Part of a small language model's weights.
Architecture: LayerNorm before each block, learned positions.
Training: a variant of Adam for these matrices, 313M tokens, 10581 steps.
MLP neurons of a small language model. Each row is named by its layer, matrix (down: output weights) and neuron, and shows model dimensions 80-207. Each number is 500 + 40 x the weight over its row's rms, rounded and kept within 0 to 999. Numbers have three digits each.
After each neuron's rows, "fires before" lists the tokens most often just after its 100 highest values on Wikipedia text that the model never trained on.

L4.down1037:542523541458505539542472515460483449507491504511457482442555558489437555494513508560491557469542522515483446465494510499523492522467503479491482481507638541500489514528547415511537469452527489564542441492490498537535551478489470490524524491515507540520473470460533488581523525501427505516547481519560478502516446460550485455502436526542437512496510404467448500543571477485466552578452
fires before: " ", " W", " BBC"

L5.down257:497462491484507500539546450518512541518494410501479450541578537428531505563448497451578539490534462496523476524517469484511451451479493486515478471548576545540560501556417488493441510440520528512503432489515588489488448537455462415498515453540425547479459458474501455511459427505465414474448454524558517450523512552509545548495590444476496454470512549549448405544464494464532491499575
fires before: ":", " |", " ", " /", "\n"

L4.down460:490522585501483468486515449521441445575498425526606454495494501578516593495530532498511543528489497509510429501561497478529490494467517483496514509459460568507442567542458453554508569443456524532463522542511492558502442510503484504490435504502479529507433514505499565492502501553421502528496514488505485488493437469572487517513493521521452511493557503478439505513542502488516551507418
fires before: " The", " He", " In", " It", " "

L4.down606:480566490474508445442497436518551526498487401548488509522554520488490556501477519497499552542536501503481535463527403433407564535551468525489448491520405552518444558408440565464482542475498542510524550507499500482477596454520468525479498502519476476507543456462502474422503487549513481487506445479432509463509569568458552567516423450491475475528474432520442486548509533497485474501514
fires before: " ", "us", ":"

L5.down1265:421493566492514473476436509510489546512490516503505454470518471559475457569389497554537527503518559423495492512532468442536567470522528512496535505569513579495565526483510544489533518493454473545516483522546423479556463474500492509550492458588461518501484418471483526416551509442502516435513458479483492515466438457460445524489452497497489454500466441513481528453534533469543476522457
fires before: " |", " of", ":", "N"

L5.down1129:507500503509523517484495480491473557513470492516473446565531401460477553585512510560517507477571499321468481482533500529521495512453473551539535532481608488583567530508470502551508497442496566534525507458481480461505528509532465545483478446421494446509468474489455524481524478512539491425496463482534453471458501494483483443488526536479534484574494480553504517513490480460533479496537
fires before: ";", ".", ",", "-", " |", " |\n"

L5.down1047:488478501551551475473507555455514511469518533480465467527569507492488464507486509508469485492561450564540512453503485574457461428494472466499569448428560532485483493459460528504491521488457439486459471516468470501522540464489488509462521531546520543475525425502593564458503528522544522514449483474493532486464456522432472561507531549550534454530455528556536462477520502478496592491478
fires before: " ", " |", " |\n", " C", "."

L7.down176:420494490502542493448516516529458479433469545418512500538460494591515446441435548554497503516438539502457472474418492490493516465495529513478514517553488532583534521419530479447475562521445479529457555531427483570461514512570494563523458484579472483508528468458488500552513484523514476552506513506511493508463523554533542534511490576436577504618572512460470526421543512525502490417564
fires before: "|", "20", " |\n", ")", "°E", " "

L4.down721:494421473512508533464512494507548516472471469546532505532563431469414437516553502558492543537486487475430497437564410438528533448573506558488466494527555505503578428466508484492502519520521560508488438471490446479504540457451426554562441491450539443521509462527512486478477437473529516529571554485489545502471494489489485444445546485482476541503469482559511521510495517529508465476495
fires before: " ", " —"

L5.down13:520560507506475542484472469600478467497512418543496523456517518503460570527497494507536456441510468422533483481546475502460499496488460424444549575487472548462533465552554475553536475468525537510524455473547465415526492519450468574456506527485534484525508509534490464538482481480477483517543468405530565436431476439503508478485501504503452495543573460486501483522471514489514472490580
fires before: ",", ".", " in", "\n"

L7.down376:497500509427463538540450517477549481601477539556504470482524501438497552516511510449478567514495509483473474520539520466464529482475497562482472469553506508541402507491566481550545580468513495513513465516499433490459529431502502501520535505486497542537513559417451490463525447480539491455479460492473421521507507541448542462495463505530426513488436449564470549582508478493547444546567
fires before: " ", "18"

L5.down739:462542469534509550508453449464521462589495526565507553535467543466451483535525459508562483480514529444492496514523432462495533507393439512511461512494515537517528443510533481524472522551472533376509504487511506500549460477512514539433438535431546505485403506576537472486488471518530475508536443475513467457509529522446448492566529517437455543538543432558473490508491492510601505530543
fires before: " ", " |"

L4.down737:506428523484494533537493493555459514522488435527534493498461510434539506491539446523495487490471482488439507532459487504546563478549506501508485447543503502579489563537433461497489495544515496537512518548470486522515511494493596423455565524500553544507474482563483559525519447463473498466495503459472488506401494489475525510472553515508507564471500505536577521559496519513489527468490
fires before: " |", " ", " |\n"

L5.down651:488457427497486500430505506490517514516509552498619553497504459516511535467521533522503484437483491569496479492477503526476499552537469477487461491448490478530481564438457526483472542567449509486507480500495393479531508505569430518476511501453584558530554434490555469474518454482566519508462505401490507426466460464581489429465486461542503425493486483503491473523543417427419466482464
fires before: " |", ":", " (", " |\n"

L7.down650:521512531457486533456529491529548514463540484550453418465610420514501531489506532474481535510456480561555484532544484399457478516478454491529478395523484532531462519505443485570538548507506526512491420521509523411481520498494500454476503473469510487510499526507500517443501408469534508497505440498452524524471588530551525529573428500444464487459540493456521480451521501489573545538585
fires before: " "

L5.down767:497484551605503516548479476477561506544510436552436488544441543514546476492500490447527480473540423483495497430514475529523478488544564447533456504527416582529436468580529478488402501460525564478453609526538560504480452499528637498460508561441502538477539437522501543579501528501471455564471492537490543465521444512464538534537495493483552595513524514507603527449501515491503519543474
fires before: " ", "20", " —"

L5.down919:393524477470484565455484573519471561547533521503483567509528482530546590454509468473495453502438577515497514437514520511444507524448504444516412456430515468440512476507572505470515502456412556487512435515495514583526532520552517497436482465543518511488502481509500508450442485494448546466597534539510410523513468521452529561620407450530510518500547454428456531522515525548460554507513
fires before: " |", " ", ".", " \"", " first", " R"

L7.down614:488509444516488459467511517483528484446483481501518468504513448542487451510531466573449562512488521593426496493539490460537462523508548525450562499464501522496470520487423503490503434494525545473466440547423467519497455563497473500569580470513504492451511502504470431521512543546476561537505457553526544432418499477446507499558449520520471520576492501486591483450531473518476457483503
fires before: ")", " |", ".", "|", " ("

L7.down842:516459556515472420506462469562521472547505532508405455505520504499555458512514465443534518490494542466501508525544498457518474501496475540505530444510552477484521540610545518539458490490420557500533443530483526484466439517558443471429503488545516535440535501506481408569502507494469545477526490600509479478527514506496540531564476454444533537526507516485462476526531380512532475532431
fires before: " |", "–", "0", "s", " m", " |\n"

L4.down422:490479626469461477443445511520497535487438587511480467517445423543489508462419509503510538540520513426512446511506453518573578478493485556498517498535415511534476585456480539521465493522446420430523490483494541540435556535483502483469503514534536534469496491543536560536509455538529520494525524503464497548512547512531496479540487443464476477513547496518495478427584486450537550521431
fires before: "|", " by", ":"

L5.down816:442549483489534480456433456473483577498548543478490477476548503525491516434546517464488560508531507527437559500456414501527527463491509445469529506515498494480547495424547484522573478542495508393510472480551472525505578439406459515492455458522503513524490463486490542565506508448515465488573526516558515477494454466496560467473443440455465534494552463436447471556555479558436580522547
fires before: " |", "0", "1", ";"

L7.down280:506476490457508513446505513509475492500527503538546512442526443547537521533495560488498525535525520519545273499536426531460559354442553460512487459433525537473548529558491538505470479495497520514491473531533466486493468503520485442448472502447445517472459459554487464409477561515496507455424515444511567544493516433441440558493491525456476489452517482534488468536501482480519435505427
fires before: " He", " She", " In", " The", " It", " His"

L4.down1000:484484495505465575491570488464548534544441489501588475462500549536455584519572501507496560473437566449579512598513475549500526519502368493518529543517463474546508498552522503466520425501482482538476494438441467473568499435489514562479531542476539529524526492495393488507512496473510539450493433570468468499493481557443519533477530489489565464481475459573501514457459530444477486526494
fires before: " |", ":", "–", "."

L7.down803:483524470451485452568579447537479523455481534448597444482523458529517510453503453495553523540478510492489578517495520543540502508514465592539511465452495441482493500489530556474522515515461521557523533503455501549516504493535505555483532500584527535465507474451453526459475541480479533573482482487502427489509484552521539437442450462450518492477459513480538458530541486512495539421394
fires before: ".", "-", "ov", "uk"

L5.down1035:519499463514492472519470439540514463491554520524411573487477462429498366561546449502517516524456517479473476483483499456468489472476512632502576507506554466510553453586498541494509488416428515503521511556542504515466494451490519477487543512468500428525497449549552504521482493549563465443595451448533588502483462509496557536495435518464458513515544488517564505526556480531499495466552
fires before: ".", ",", " and", " of", ".\n\n", " in"

L5.down1130:492494441531494487494501512530519349452507459470492489483461538533485476464484540584451495506516588536471482506436513477467486532536460518474543486525520462491533505541458493420492446482499480524538497525465499522552523573545467461477493522513384544449490497492572439504527432544502581479480495447501541560546489531510525523509484505492575466498490545505526460552540479446452506541607
fires before: " |", " |\n", ":", "\n"

L4.down346:467517468554507509478465454555544491433476450527450430511417563513536455523502506524516452521511443549490522540479538432534500506491428521494443551507533413499501424539564577461456541536483528487518410477463495523490481539453415499515476494468468557510501499536522490466495512499530555451525421459514472474474442482451499496512487471516440448476571569464504559490482548459561571532540
fires before: " |", " |\n", " place", "20"

L5.down1249:426530528511540471411473572499505437466495559459406499502558469518464562507451510506506550452495491551491521459530384517491494480508544518471523454560536496445488523434516546441544504515481570518505542488507500540440541498481520541485538450566533508473464454491476526540564576448476557540461463552473497479513487471518484493525467532493544476520482475469486444494528512471494540490509
fires before: ";", " ", " |\n", " |", "-"

L4.down44:501503496568470504542490454507521508551441470558483480534498490428492494526472487461482512516436544392515498493481485480568510517475534479449558502517504511546491583490439456492481534548525496578452469450501448495518510455497476473511557507534484447527418525458532565495464433549540462517598518466482558467457465492571490500442492464433466458475459524478490501497486504450572541507514
fires before: " |", "0", "2", ";", " |\n", "3"

L4.down1180:580494582501477487440526455516537520553427558539529473489503453482452437475527480524527569525484452585465461479596461538486505453507443503430482432564548503422520468521570480502513573484501460501535481541514480419488519460495579476506517450533457502487468468507498525568507442504478576546544453449422484508438456481533493507565501530517476518512422521505483555536489468495419499565439
fires before: " ", " |", "our"

L4.down87:522473538491447454511467488506512498485552517557499463530396446526505554533462476490475473544441493527424490501499523428540466483401500445472548528509578508528486584488487437519558535525520471516513443441477482568511496456532449506403450501547421489518447487557457560469472508476517504522582530547447493490513498439586487553455480603453496540526525552468524480447525495536549559493517
fires before: " |", " was", " |\n"

L4.down962:489567506542534508482543552445569509431473538537539463551525547426509472454512518436473510525502468455549569506561488474453516416476481527451499439526549460417603528432499549523531523545444558491478506525406520463487545422429529546540486457538506474519452524484478516561551425505509482622469435464502543536493442534498490512444549463498436482519483502468486489511519531566475566475432
fires before: " ", " the", " —"

L7.down636:467465530463495496481491474534466440494514443521485473531430516543559498527487527474481496522493562568492460502511492504495539443487515509522448434485486481549469510605488571541429511545517563516534448523481485509452463559519513471438510525512430578459497530492452502474487449519402604473471583555489537470513563478493465475531463470524558530525467524531554535520479495566484560527393
fires before: " |", "–", " ", ","

L4.down24:519478559429486467470460453482478520500442521522504502487576451594540559467425458576491559489446494521425516450493480497499535477523534453464463471467525511509530504505559428547535496535454512474526491518484481458501514454492493523509470488507523487457524376534391495464492405432504487474510596482523470504443513580485510459487505512510488454513535510493451502564514497497430487523523
fires before: " ", " |", " |\n", " —"

L5.down1172:479489505505545525510522530514475456501541415457465532577529559543517488452528525462516505551562517496546485412506417524440490470490467472512474510504459492481530478431576544450505533475489546464475471466577485524477561508446408461550522491524495493532498487495549527524517473580477449583464492504472562421487504556442486519447581505466459508519517433488546523507515480466478569539447
fires before: " ", "0", "1"

L4.down257:482529464590550529542503502522523489512527448521482467507475582459488529517507517498438460499490521472483500517469497462486511552452518422518581469456558508580507528467458443514497505510484515513493471454425537518537536562562515501523539518598455452506429510520511522502551479533559500565535472541481528483477525499510487495423509503443550461456439520506498541468562438526546551480522
fires before: " |", " |\n", "3", "0", "2", " "

L7.down215:536560514426557479541489502510523524542467479487502484471521398490466530482510453486429538524526415528490457495533483454456519448516621565514482522517489477512542522474453521507512526486401513515519474546573486502439536495452458443514448524469481427586491526564518551483515482550463564454498500491464472522493542585542487490497538495521448460500534475444494454482487538494477544487595
fires before: " "

L5.down338:496442486457525463533478473442512434451514484495548499490551578538472573479500537499546512514531461514524440493540494516513579445477581528479524455484481486558449560534445433519520518443422514528503484504484498552567491523450534452565533496468483550469520480556528558520428459485486515447488549436452553485559534483451453519446520476475549521482450541446535466554523531548456479521441
fires before: ":", " |"

L7.down324:549467481486500545491534540553552474571552499573493499453613420443409502466452483472496512480504535433503465439563477480541523518490464501495561471501503480482510572550498473480495559513497446470477551506514544483557483439455542584441475482471535514462449498460420478514523429494503493520437465538517447472422428509406491503578481495474581552507528513440450481467470531465537553515508
fires before: ",", " –"

L7.down517:503448570459505530465477487428467419524493469514567507510493490561499469488567538473499449541459458483573427528500477551514506417523488566540461522479503524531494471503506512525518568536509483479601515517495475536559437559547505482462431543531503570499465557517514489487520462509430496473457421542481502496504470537495446508577527450501475539509511519524593493406468535506475552493498
fires before: ",", " ", "20", " the"

L4.down263:523500511542483478432536493489428523467494535523544506455586538569418475485478481554515471501484509546525539534404479579494482537512548430449467485463473438478537531472567455545526497454492494479452470512477509458559521460430521524484562511492454528509528429531543564425520485531466519502533495478540456480470589434557560459491487471573451528496480504529536527527540470485439512540611
fires before: "20", "19", "15", "18"

L7.down902:479512496459507480490496452525504426509536521560466506511464473528543447559522528497563412528509530444469420519536473446536514436523486547513487473575519477471512453578514474561491477498475520509572522471516490472457467471552452432498471598475531532472433548537448533496428464484447543595520457562504448522482512520516548527556501508430507499595511558515493488516548448471562520499541
fires before: " ", "20", ",", "19", " |", "."

L5.down577:538500508470526519468488540515522489494559523479445493484530437580463583483477561501507518435473468564485499481521398512488506475516541453460494464455422532475494453494541530482517540498577507515490554436522439542432546577482439520513510503543588408512489403495621471568510427565499479460506490497468464536527508556494540474444482466500523487503555386483546491488521550483379485546488
fires before: " ", " X", "5", "1", " November"

L5.down1059:509478516518462386518509507488462424540536475461453520459415407539472497495483545536519460603407523443520447503429499435525556399493469534507470532586568496521502474520532454560572505514519462471534538445526519471482497541497461474487427482513544538466564505422514492446532422534479542534447551534518466507468513577519436447551510510536583500500474529549556489510481497474471560506493
fires before: " the", " his", " a"

L7.down433:501479496501526538477479380500439482475507489509475477486526518515564503521444467481467526540565461460459433519478471453539516520482518471522511460464522503566528495478514536483451582536546555501533479542480468482518464568453519478484546483490439521503520473507463462428474511513524513536470563588508428436561469489493522529476517463464573505477479539530442459536476487435525508526508
fires before: "20", ":", "19", "1"

L4.down266:439512527526462479539450487500513569572494531533515498409453479517516468483492488488474466553501536537502501491510503544563544505506492486501464455477400529481435506469463513464540474512452514465501466485522439498446414500488455488517508533458586449513540501556580478508559526544499498398558413530504459486537550541505485455538449476508437493500497479499544511525501509450590488514516
fires before: " ", ")"

L7.down535:458519565493483448479513447421569560480500500510560540520488480473393506581499537526423498489556386569453554533528499513493545491557492544526465500472491550589541479550468477571540559497507474472502465523454517506428512567480406508499511485477511511514494530508493469492470534622453498535496471517497456547548514500548451500495421509488499498467505489503508436554514565495492519493592
fires before: ",", " ", " a", " an", "–"

L5.down1180:390478535491586528532490509404504463517460586522479515495519467543462530482552522555499461546513493506469539486538440470467522499495500509526550475507528513449468563428447422480499482531454486509473529535513555528483543467496473566506522471599524421472546510511534578541545444530509474543489491498528419440524462495468531455499487512585522501525506538465509422480513557483506572484457
fires before: "|", "-", "26"

L7.down511:442502523478479569439469478537490443524558474477479522440507579483488446450515549506470497480496526514505508503508563474452507505496506487525507537525556497461591492530407575551519480527568470507468548494566487447513520411549497524454470434447485569453515490488458476488498551470466521469434530517528526502513497497457534544509530497488596504450489532454530455519485448483529539525496
fires before: ",", " that", " the", " to", " "

L5.down727:497481532548583478479525462480465511497516491503559491476537572515548508422425449511520430484447446510438480460558522538450526472529492559506476494499474498432468486549479486527540512527508477471513480527546507500521510463495457548482528571559486483527543475476525498411420536470476431474472483537520530526518539514490494508503560524462519551484515553549514508504469515544439546504531
fires before: " ", ",", " |", " the"

L4.down1226:436470530502517472506504558466515535489427540511537460537508457480492400489505509482451484556466468553443522494520415497519543490536468420484526484518489450542560512493562474519476465527498505466506444570468506455497437476420502488504511525487502558524539474565472506529487567493470570584504520586543543476472570481548500477565503505493554602526484505475537533464392458484521542503484
fires before: " |", "|", "|---|---|\n", "."

L5.down719:539464515582522501564542492438590481521425509494522487540423488440470433513450425582575524540544498454480543564463462481476490513528497495483462519522529511487546477551464499534477452465525512540431530491543429490452477557549475477578471455515573458508579490491561485519499553515522483555441439590458524528463487463501454496468541512548491483528526446547509485455514528511451446533437
fires before: " |", "2", " (", "7", "5", "1"

L7.down394:487500515576521532506381510467504427508532483510400535500464460558500454480502467498442551476542531509461512495571488457488529471538442556508460478503508477448512493465453485459487461506531451570554531517536463500435475512562524533609478463456429534459450442495514505501507517479516540492496485554474485487490450533489511524524484524508474481559484500424511483530483467539565512494507
fires before: " |", " as", " (", "\n", ","

L4.down984:509523518507466438494487581434496540482511545514517493441470470447518570487581498521492385511523509467465504530532539515460604428512510531511539392452491483552519588510456528507555507499466459511489475547452403508502515461587527528498558584479480473481484533495518452513491531516478457475480503486496501498426447447491483467452521530504513484528547477504415486572471423509477572466457
fires before: " ", " by", " |"

L5.down725:490514497517398506438447506526581460488520486448425471465520527506460489514526501481443534498588476567491543534504578473511482559505433459489572473495526489468451503524501454516416442546478521515492540544501446464439486556539489559499442510475510515510524469563507425559506476515545490564492542529509471480529537495467515597511528575515503484490463523462509539515526413452556463436511
fires before: " |", "born", ".", " ", ":"

L5.down1277:500470457475481476522460526514417549401463515481444463502558528453476486438513483462555515465552486517548527480506474552491466532454437441504551423506540424430484473466537522477538446481508565464490442492527466456493534512424414546465473508520538564530465490518526537474503560471477427486544543497561465466516452500519481495538501490541507593485449500547426483492523483517419555516527
fires before: " |", ".", " |\n", ";", " |\n\n", "9"

L4.down851:478548497452555478542510505448494583502472504509531607418432437494554565531413475465478470493492581469465529566482522520516514527466524555498520532469540565516436549514533525487491598490462583583522508469474523496464529457515510469488492469467525441546573528536510454469541488404491537522531640484533506537531531483503578455529473480465408428507489485544523486563454466525501507490501
fires before: " |", "er", ":", " medal"

L5.down387:423486460463485546490461539444592504509486526489520461578545445510498488532572502528503526505454427482446484544527466511461518444442458506560526502491522499513569548495448435541510491500487464501501523499479528477550456434456431507569495538436558508456424476559451583496597502434543505527453502505417478491513489525473505465524582512428556510531527516566472483513510453516571485524533
fires before: " |", " |\n", ")", "."

L5.down1038:491477504529472467482502601542539471516490512599422476481487602509514519491439489527513482422480563441434533419535519518475510549531470508512485511506516426510517457513547444462505444470376594459508496524595475502463454526409451534470515482461486523489556461519440472597509511485517554474484518508500454484488505490496568559545487535535581553508513510488501460443435510503547538523406
fires before: " ", "20", "19", " third", " first"

L5.down498:511549505472518470517564471517486488509567515571556557489513448597516442550525516537479522485462488535516403479472513492535468504414493491460533566503563476495570468484477491469482537445493469477469398564499508538517524481510502513515587483483503541494490435493445494488493442460579502418520514384499529540438415479423471542500490506505459446494497521476474572497479475478513610508542
fires before: " |", " |\n", "|---|---|---|---|---|\n", "|"

L4.down3:425479477446502521527518562510446525469543394515488524533475536602478477495496475570508433506502498556534467491479524513479542533527485500532488490499519463466554490517566576476506443506536580450438520452387493520584538549510515528462488490507486489538509449426593409504525407482561547508568474512523509482530524522485591549519507575497514476488535542457547448483423514588464493482520
fires before: " |", " \"", "1", " The", " London"

L5.down374:443562479493508522501491441452509457589581511526478555469547497417475506524497487501491476533563499484510501472454443476474424465519478464478406536541514522557512502569479430562459540517500536421483446479478492508483533542528472496433478571444560477485495514488525546467499548466499455519533396517512443474504496492492524474496478469498513519524515458495481424524519508476519471522586
fires before: " ", " the", ","

L5.down888:485580475526506449500432474554515541493554506525501497467547478462459483560415520536511467560527467533532512558459490541485559437510513465508493464479485497430528476540506533575485524417512514499506419454542504446504551470528486523490443490521540534515496501523519521474492536518508537532429447507472533503475477451548534525545534528405517520501539447418529419534552424425496542489464
fires before: ",", ".", " (", " |", ".\n\n"

L5.down1152:570494487505490507429494434510459540445574469560498418479560564542523505439485500489516479579454486512491469522447572536460522433547478500444488465454500559488567525465506550479486550554499560461482458463529439532519567546498413564450461509497521527528529475456448492486460549517558480475502447447548488481470509485478522515464564502471567523503536486499484458522526488480425432455643
fires before: "20", "19", ","

L5.down1175:503488531421545490476524446435493505446500473558503530511552555480555517461464460515535516517498556488450469533532536511513506482448649501497455513512492511509470504468494449558500457527503531465512445538473465546458465508432505507515444503513466523476543519552511460486471499524535489525529491470508481487533456505524592561494481543548468446560502456538470476523423438534538548500587
fires before: " |", ":", "–", ","

L4.down1174:530440530432581483588523524469591495481496516569514520547467547405495516483504488453498527539505515515559476455500558487521518512497573469551483523560561542426483546535518513482427501533588452512475455480494552554546423511486521530523467526460500473435575439439500504474510515549541473499494444432517550511490447569447466474499479469491537530486479488529507573437447547475509447525543
fires before: " |", ":", "\n", "ing"

L5.down825:443447508489540474405475483453467521498464598479516561477600392520417478484481512503456543552489531492484476469548462465528547461484467526450518472439610490539471488495543458511546569532443526532582441547499482445508500464484470533526493474488501515506481516544466550441448407476491539462541528462465519478513518536527519517550555483506377487517487494514483545535496524443609532495431
fires before: " ", "20", "19", " Christ"

L7.down569:502537491503589504501392541487567546516415515519446508487525427472446433523489498439541435526455411502509487514533514506496517526469520490588533505489526475496512541505446486474378504516451474474556507436541547467427460493458533500457450501537420507446463528569488558407497462509497522530489484517496447562480468586492421485507517597571477536524557504462474516508506487534550471475586
fires before: " |", ":", ".", "ance"

L5.down237:489557487525473526490472474518412483496506470499490487499394487512501490551467418520566501562492500536514392526503476483542510497453513473498475460526512482542463567557537470512469540517500506463474464548473431471545482521554531509447474442513518482569447500545513526485533488427583530547455458550480498518434521558465529538555503449499523454578513503493504556547586384468550511500554
fires before: " |", ".", " m", " |\n"

L5.down781:476449511501495504446485485509536493566467444571443514583522501498528446545530424457494458557529581508491416559506377524509532552469471500517517516476467536466486484483528549508484434505437507461557506584580502471446534519481567511467561523576470474480486507503522492493503486491421523491508502455562590500474547518561481524489443511513414516532510518445501581477535506498515532481482
fires before: ",", ".", " of", " and", ".\n\n", " in"

L5.down1187:558519464558553482473467447581528533445512413525447490458485470505558581539546502509480576546482456497480499484481499475495531509478476443503482485517517501526451453565499608487491461496577571465576418488402464468530521556567501482477445414432523545491528499506499464484473579453509545473474544536560513517473519459466531553442468439461473535504507470541507591481502511480526451485524
fires before: "|", ".", " |", "|---|---|\n"

L5.down740:537513456411456468491508558510501497469510550469510502513459515512487529495563488496487491517533485514488432480484487507484512448541434464557559540507518557514535503468467521440504443495520492462482505470524491506465525553471502526534534493570556460489549503462506478514558449545456488362505546455471536460480528474461476477503505559503563438519548510513564452547459515565434463461468
fires before: " |", "0", "2", "1"

L7.down33:523401474490533522418501518493496434546533536458507506538513515512506519529551464523509441508525491564555475484551506383558486521569546510538536526562449468478516537467455453487529590533470488485413507512493494484453436497474457610510485524457523428496439535481480509443542520499545454421481458503506498456511489518455511478515373504533492497574479465489460502509519505543545465530641
fires before: " ", ",", " in"

L5.down115:519470511484428496515514609552518485536511478517504487571510562489519533527554485496482539415432497526479357484532531530527502495494431376539565461466527501508517542572519507508520467426515475512514529449446482518517473546443430486484492478487528484476487455515520538623488425488460464508449525501519422542517450550538542514511484489548522509496436479547497497497570428543486489467585
fires before: " |", "0", "P", "T", "F", "E"

L4.down467:530474509525524485508488484558466540460494474540524451447538504572483542529455502591477500545479526513473494552497490481506471520430484546532504545439586500513528499500431488435463513424457515526514479563519498517518489561564482465457556566496461444507506493449477475498515514578502375466468437487500472445525511485552511478481532480522524538524520513556523520568517543424450533473489
fires before: ".", ".,", "ov"

L5.down574:495428516523488458493547458512497570526493491541484465527576481456449536522485519486504541492371466478419429490507472487458458515458508457392467548497493483464495522541508438543550544545474474507514459433511464505473547457527530444500498515487465502501483439522519537462471456537493509450501461432472458537448489468425511496496518510475441567502467460476519512521524474472566564562616
fires before: " |", "-", " ", " |\n"

L5.down78:521532433473510526451447502453427591586551478571478501468523460513590564523521524525451489493541530536482496497510496462506418527441519506549523472490509487480458447480530464579504488498491478485476473501446517485482496474524528532488450514538559453465378486476427486460552406502489478524548462484547461508460500461447506459510443436540496506502475560548448519544484499581459482425529
fires before: " |", ".", ";", " W", "4"

L4.down478:518499500504534515447575427508548521508519442552493483496487497458478641543523432478546465481533516488431473537457476501474505478498448477458545546516502546558416516541477479503506476535521414469544502535553477462509536523460543540407429548519498554491429467480504505518481457471485530506521497440535460556480420474559515478509470461570520493515548476505446528587531508457593499466609
fires before: " ", " |", ";"

L5.down1070:512516488498536469406506441500505451508483521465543544569540501527485436545423450463446500473536464509424527477531530500492517547497493511442501467475546488492430478495480613451469509510503494456453571519510461518439472492519442542579580502489506521494607446466522491467551531469471497587506578464468520535494482518449541448532584510565489482488495503433419499514451458440446457525487
fires before: " |", "ed", ")", ":", " |\n"

L4.down518:501468566498430430472473414545547490522485549522469490474609468512577513512458495482468514447447483477481500475517485455464516452485529468511538476553538471490539479502468517463510483542415516495523494494456486491500547442461529439539455494486500561502481455506484568532486541452503499493550449551563535517492552420527492533525557491488475499500541509420477408507494443508475547490526
fires before: ";", " |", " "